Part of a small language model's weights.
Architecture: no biases in attention or MLP, untied embeddings.
MLP neurons of a small language model. Each row is named by its layer, matrix (gate and up: input weights) and neuron, and shows model dimensions 400-495. Each number is 500 + 50 x the weight over its row's rms, rounded and kept within 0 to 999. Numbers have three digits each. A neuron's up and down rows have the sign that makes its largest values positive.
After each neuron's rows, "fires after" lists the tokens most often just before its 100 highest values on Wikipedia text that the model never trained on.

L3.gate445:540533451560416524465563518522481469520520584560467518460462436505422526497434523540413523514556460477470513472431408505461426502470508421445437504485383451530457503510479500546565459468475471567573480434573454418584491503537373489547546572438555518495424504511461538555481421450532423484
L3.up445:534511510493509575475605528528560493471500539459519444455567533487448504475471478514459523481595451521504620502527519477414555562513534458477454556448415445551411517491433452572494549528452551464507490491530524539457460566501518453537507513533493565427512440505492536584485451525594554521
fires after: " (", " the", "–S"

L3.gate530:526492493451463493538568497535508409520545484536552494574529628443502411540491434522547540491618509529497505485512475508441568519511555508492464536526475312521451467485464444452550499494500480477494493592505476409478553470506497493440423515574478576530389495496586552575480569491503514446
L3.up530:557489485553512472512515510407496480529547500482591576474496421500457488495563505443613447458509473477468485464478583524424517443525524475500521551554519444430489461417516391541497468557602515500538519499428476466462534467451543553407403419466456439583478455359519494530509538412551472389
fires after: "1", "=="

L3.gate756:460467505523527362518487428445525509523525497525488567609508499536510488525482438472502554417602558540474456508438453493504502483481442414450467493576525414508470458444496549465500553475423518481582469462565554463551445500582512476544585454500472514506435443499515551551474451534499544491
L3.up756:554434450483589493498414485487446536584461584526469544560555483500529515515535531535483457485528451435516370493495560509482446573469498591475430502586636485486538539591490574560519528488535497509492453598489440519534412439525486422488495450576490504564536520573473538451499446468496431411
fires after: " N", " Y", "N", " T", " t", " n"

L4.gate330:452487474556469487605463481469502439507500520512452436432498449580450473459492596427449490452580430442525461489557530564497501465458517462595422536603498335528392533430466414516480580493440627449507483518554474514462564428567464486436503604493549440499505460578447460514446539519514547485
L4.up330:488552515505512419401440481515493469501558532498462553429421429451499470570534452542409467490541460620479447637373578493457493428529480425500490475531460406486434475510498527455522544506551507588523511588491441531532505477533529426525429504440441544504477518562551456534492486578475527510
fires after: "2"

L4.gate909:579502540536422482525571440532544514505627566625477514425511500489478420512393490430504526503586515484528426470500522512490563413509488516434588539524535469566404581465498478479435543434472514511504552547555574468527574466458459500470533526507498525540488491408493461434544456484456479513
L4.up909:464421483545516486504506554518521452562471457539452408474531490478457532526547467480467389538500545385462545454438448520545501457460407501489507425496402498449474479457546575460484413431488471462506595412423508483496444471543517552516481586580538502471497575576488549481495495454521461485
fires after: " (", " \"", "-S", " un", " '", " ["

L3.gate201:509574444473565479533443447481482431512524526482548518580547411382523510523449644481454485436551541461558481512474492473420455505464550458511593488509516477440514545596454450476523520399442467440508440525597475509541461462470493464500473502516507575524436533578477450438483568563622543415
L3.up201:604521452481531450586449565555496501534528581509513559618487423495618538563506547570572476480528484410478509382540585469569479449474532471444517568461502447454440369565485514556557491508464570450534490455464492561479508482540447482525461535553464441506528517433520551482506512559459478461
fires after: " M", " P", " N", " Tim", " Z", "m"

L3.gate840:480441558495461570630530466491533492531574496418508554517462429562494475557568562512514465480493528468542504469535508519491532510551488478506552487535475452498553529451367483558527440480501550446542504512510419373514412469498464508498573450499548408458561457578511427514401450578526520399
L3.up840:517608477596605494458548509494418506460542473459494446504537545492435485493463520503478443436494444473516505547612447478553445542465407412488505539580455441505405533470529457519527485474615465509576547453537435534539507484494527438506487453449615569480527502497543478466531394501506507516
fires after: ",", " United", "ch", " Ch", " New"

L4.gate588:575595498532460455559549515513521486455486496457477541542471493469336517477482580453496665510471499423547523392431565532496465438509492504401500433484409506467516595491551488458479502486479619608474574502527542484461464538449427493504457426534544471517335519403520507518470453552539458471
L4.up588:563402525561500603462520508472549435471564487496383522465514483466448461515516510464524592440480502398506463471430526516520456531473564400441565541561448483533437562492496437545539469473478529538491423579577512469493519437504374466479480489537443511528560510557447508572520553523478434414
fires after: " (", " \"", ".\n\n", "===", "=="

L2.gate244:561449559412591466477497454426491472491510551515448498494603537515536506559551493454458419524556553531568496483586426437547537502465521497449470503440605514510460440464553490389641474527532573472509461550552526544430505444507547499488521469460450488494536428443447486526558422550472508546
L2.up244:545505526401521509528551503390574474492499556463474545453491518499482521474529515589351403528556395441474418507455485453480536494534584498492525541483407511519551437513446489594513536521466482500500471428505510505465449445505562411481545501404365433539555393617469471555514465449448516530
fires after: " such", " well", " G", " Basketball", "R"

L3.gate591:506544441476505511515560601499566502531478442493433528443520544533468572486490461510536485473527466588459457543441506486479569462468428548583504422616493415472463605525548462616455519490466564474522492408494461441475409440507498398456600471509536497503457462469540450523535483488426482471
L3.up591:472550443534542528396544525480471462439518488445480525443582513464412448435512513538587543504522521576511460551402454429517562492505449470459516497527441456449435538552454487545450549451569574494447446517430499583456457478459428388432520546569405480536571484478454497462559454579511512564
fires after: " to", " would", " have"

L3.gate659:441506435505455478430374522488686513472475439441530537475610534396384587433468469568573533543433525526464442589503545479464465547542482502489564522525475424421466572577510492486517512433525504486575611540598487407504468436558581387438446528355530576496487340496452522539567478461520516445
L3.up659:568513487475487526550486585493541384527441451494557480498517498496438428504559412482537495532523413522528517528459530472434482451423501528504566517404651506437503351536459532478610506447578537475457553527404527529518414472596438433567450439462428462578488471488473475557534482542507520569
fires after: "8", " E", " La"

L2.gate235:535380434576415550416455390462396469481535470444478519424520511486486465515493529430489492453476416532525512528497435477434585524455489436533556533485467537462513477547441476478489490517482491537543581484573472422557613451494477478482488473574581429437466487482486414514660452511523423500
L2.up235:523553433564532536527527517456451452437451477459564526480416526518472431481506423541483537517467485491427400470509511471481451423516506568398472523578415463584435569436590460515533547492497432522464472503466531523584570584443469401545505430498442484470449478587524515500468406451515522381
fires after: "9", "8"

L3.gate379:482629534507437554552546497505454567451453460531573430544546518528475468505479485530466590552564542444580530439604530580510484515456452469537527493489389469454497532551484459560409485484492547525466586525477443375562491425494529541513471548563615428526494483550564480584446428448497559526
L3.up379:443552581479394477544507484477452619473545461521540538515530556489531533552456514513451482509602442455570456486484537485414468493462448390508551511515508471468529419510505495492491384479483528441495469502491498512528596529441439485416576444494456479447446520528494403494546413456437547497
fires after: " United", ".S", " Y"

L3.gate215:530482471648438426551552518482522492484553511479487464529574614522541455477447562514488507471559536542454583468478501535533472492462442531520522579519478514516444581464446479468435532457394533497628526552537514484506508568595475542491517529482528491534472549526524520540504484542525449422
L3.up215:489415420500508450555508554487532494473534476515498557474625470520464454500533399462551405469408470498435544473488482409528441464558508427564499496502568503496483608340510491561512441491503497489507447605579552422431498497520466564523500502463515499557476441452414591491519420562537465560
fires after: "1", " V"

L3.gate83:488523583465399387397616507513457525527568523481458472502458428578479464547419497540418555546631519469568487579497518505465418480457538491469509448508526474491493502527435516545512481426453526590499573533488500472565452533512499537557516557475441623577437448544470429526454539524531408522
L3.up83:471513608499492578454507479583516464427481543482517377533436468466524520456475525533535560497473580488499421506597511551535483527548597450529433471655516446612438491570495490494492464479501497533507538591517432530559453519470539621481503464508493382513485522471471466553540571481506530533
fires after: " (", "|", " \"", " rel"

L4.gate475:498571550469523498519518510516530481520444509451495544537470529401435452418591493547537563466555502424487559564548516518531507488551485363587558497478529499515519513570522505514531546515469503529457524585538524494629499540476520451566475434485489552549537488448486483527496536405450398603
L4.up475:513430512534499481507519452539446523417410553530450503446485479607532468464549489430580540608439528467513519561522582547548482516624534468437538424481517424570541496451599578497596581496513525543443528531556556502442561561404469610524459559436462520547491525534497522447510459529489478397
fires after: ".", " +", "4", "3"

L3.gate121:552585546628462486470444557503408508456547518559573462522539547471443414583462490505455522522472505489476562480496426522392493429503394553482561536502489396476581520527478478488537411461564554518449553599474463417494488532678573452498452451506552529520460557440511489469459414435548514473
L3.up121:481595522512422431448514458434414483508505502506404521566545488559530448595504532515502474482515509393597536478531493566506490555585502444598578480544571387504526495493443506520504481511517518514524520657483455520609638489498513640499516499543443392584501530520527493559453456594557454590
fires after: "1"

L3.gate266:523483513455464493559481437526480548480480501539509501506528462605435532592455527542596551532529599455527492472452561412497471528505564447553484504579520423473502482397537550497491418458482541518460490535409559503519520483539588470594484567386499501530501521484444520396530473522548494499
L3.up266:515484556555458459401445446393463515561421455509607570476531556520500500494578431514547504527444482504454492519478522536503496506465559455580472449524414473360497423582508557482420597509503429532555553502525568486462493433523503508505493539498412502444485477512471519515446509584491505504
fires after: " L", " o", "M", "R", "L"

L3.gate462:465525448464391510486519532416509562496560554545509500505471492510410509490483557418517589528601572435520552425491408551492570417575492488539514519523446527467457529501477469495499466431542518514554532476478445483611478550506514576566449481575466565593538446464425529478558466526504553518
L3.up462:529468500540434488386448436483490499496470507462508457444555562560447563484523460488511495546607521417482501441502522521461433482533569435480508472580481583490564520473508595490446456419488531500415554426499559493463532470512484397554569472458420513577461513431484540503460482479460424589
fires after: ",", " December", " in"

L3.gate47:513517457530408496449566550550581492473470669479527495503543599454388498539494509492564497468502530619438565525517460527466470496454512492547546541511454485556516509521527577513457552522474559533509586522546467427477514470657518442534484469423585499541397397516529439574483534453470438430
L3.up47:530476433503435536444453527592578481540341485550449511541501513468475587461360500487659392487469522528514485378513564572490498487461583496536499506510559602498470507626574539438385490503446551466490618548508499498533504426480452536482500463624539540482531456454520574528492526502470454429
fires after: ","

L3.gate899:498585483551514478485553520616564468530515489506427542565494489492461496504512530521516574489473532488557482523518460577523492503478513545443450543499501515553493534485461424527493560487558431561433375520509471460491487469516437559638383467435539519590530593550475525517575564565513482554
L3.up899:546512638636518493468424524470509485527546419506496544462449531481449557508474466492436556497470549525528534568534510497543476513511505504532523477524428518486463511533536478560464532501505582586418487552540477521589435444493510528462485455575535435457520547507442532479475503421425453559
fires after: " "

L2.gate202:419393361495488430496395459500434516420499493451499538491532515438483537497444598475493597525553588472535501530398457528444425490522497515447598472581434517483507432494550516461418538434579551560540579526508530507608570443509560451538491476513548474446497488573494479521477527563438525413
L2.up202:468552562551515533439510426431572442566525554490517566551476490505491497318493530447466514464405584484528473461559560532480436493446419497453511472488489551505661456532449569485308435512516509458441507530517491534486545387499379543517619521544482575540566486506516457416565487479544385483
fires after: " the", " The", " one", " de", " As", " E"

L4.gate887:483559571526417498407630508473519449457522440450597500504491493483453528533478518566447513518638607623510497529511466470457446515534459531449538484556473414514474640517448453491494461414454482569504570541503494362549500502539424404417578509512488548462511474546474566474419482459534538478
L4.up887:540514460528528531602473504502456547442500552553460465521531537553504485597580498535485426450461447500597520544443540430610502452514518564518548591396499484488498452421455565534499582518462505452410521546469485517529481439474502425495490501498407517521519531499479525566555548520475557469
fires after: " ", "2", "4", "1", "3", "5"

L3.gate54:583490580500539469467592505465451575535488625432496440491604535479437559465519533541452529512543513478543548426482497444502482459462560493580518555449446464459558433498518544506472610562507480554565483641436501440538557491506423525555481491495509440514533466545445493491596399492430420444
L3.up54:557490470514451482453553483458461482528418567499555513503503487516502505502541471549508511531511541541490478541543490522545513444509556544551540667482519446458442598509491445503500489517542524467540460554455520409461507556526562458509485566485530552530508490566514574541471444543472505538
fires after: " ", " |"

L3.gate908:556455529429454466450442454442504433536498555532447462535503439519559559419537426482559481381476492523577448570498487596464552524561533495598547463500562434452508485529384527500474534516464518430547521593434545581468554489501464499534527508414455502539586485454486501582510570521563475550
L3.up908:461455534507492362493555468510483435449460518551562469456481523432581503552455439473579485463372461545505544498448407601467509450525473511528596505490618464417466502537474459557510496490452550539542471494466502545531542583433590562506521528472435535576514481419453557481500447461545500543
fires after: " G", " R", "E", "R", " L", "L"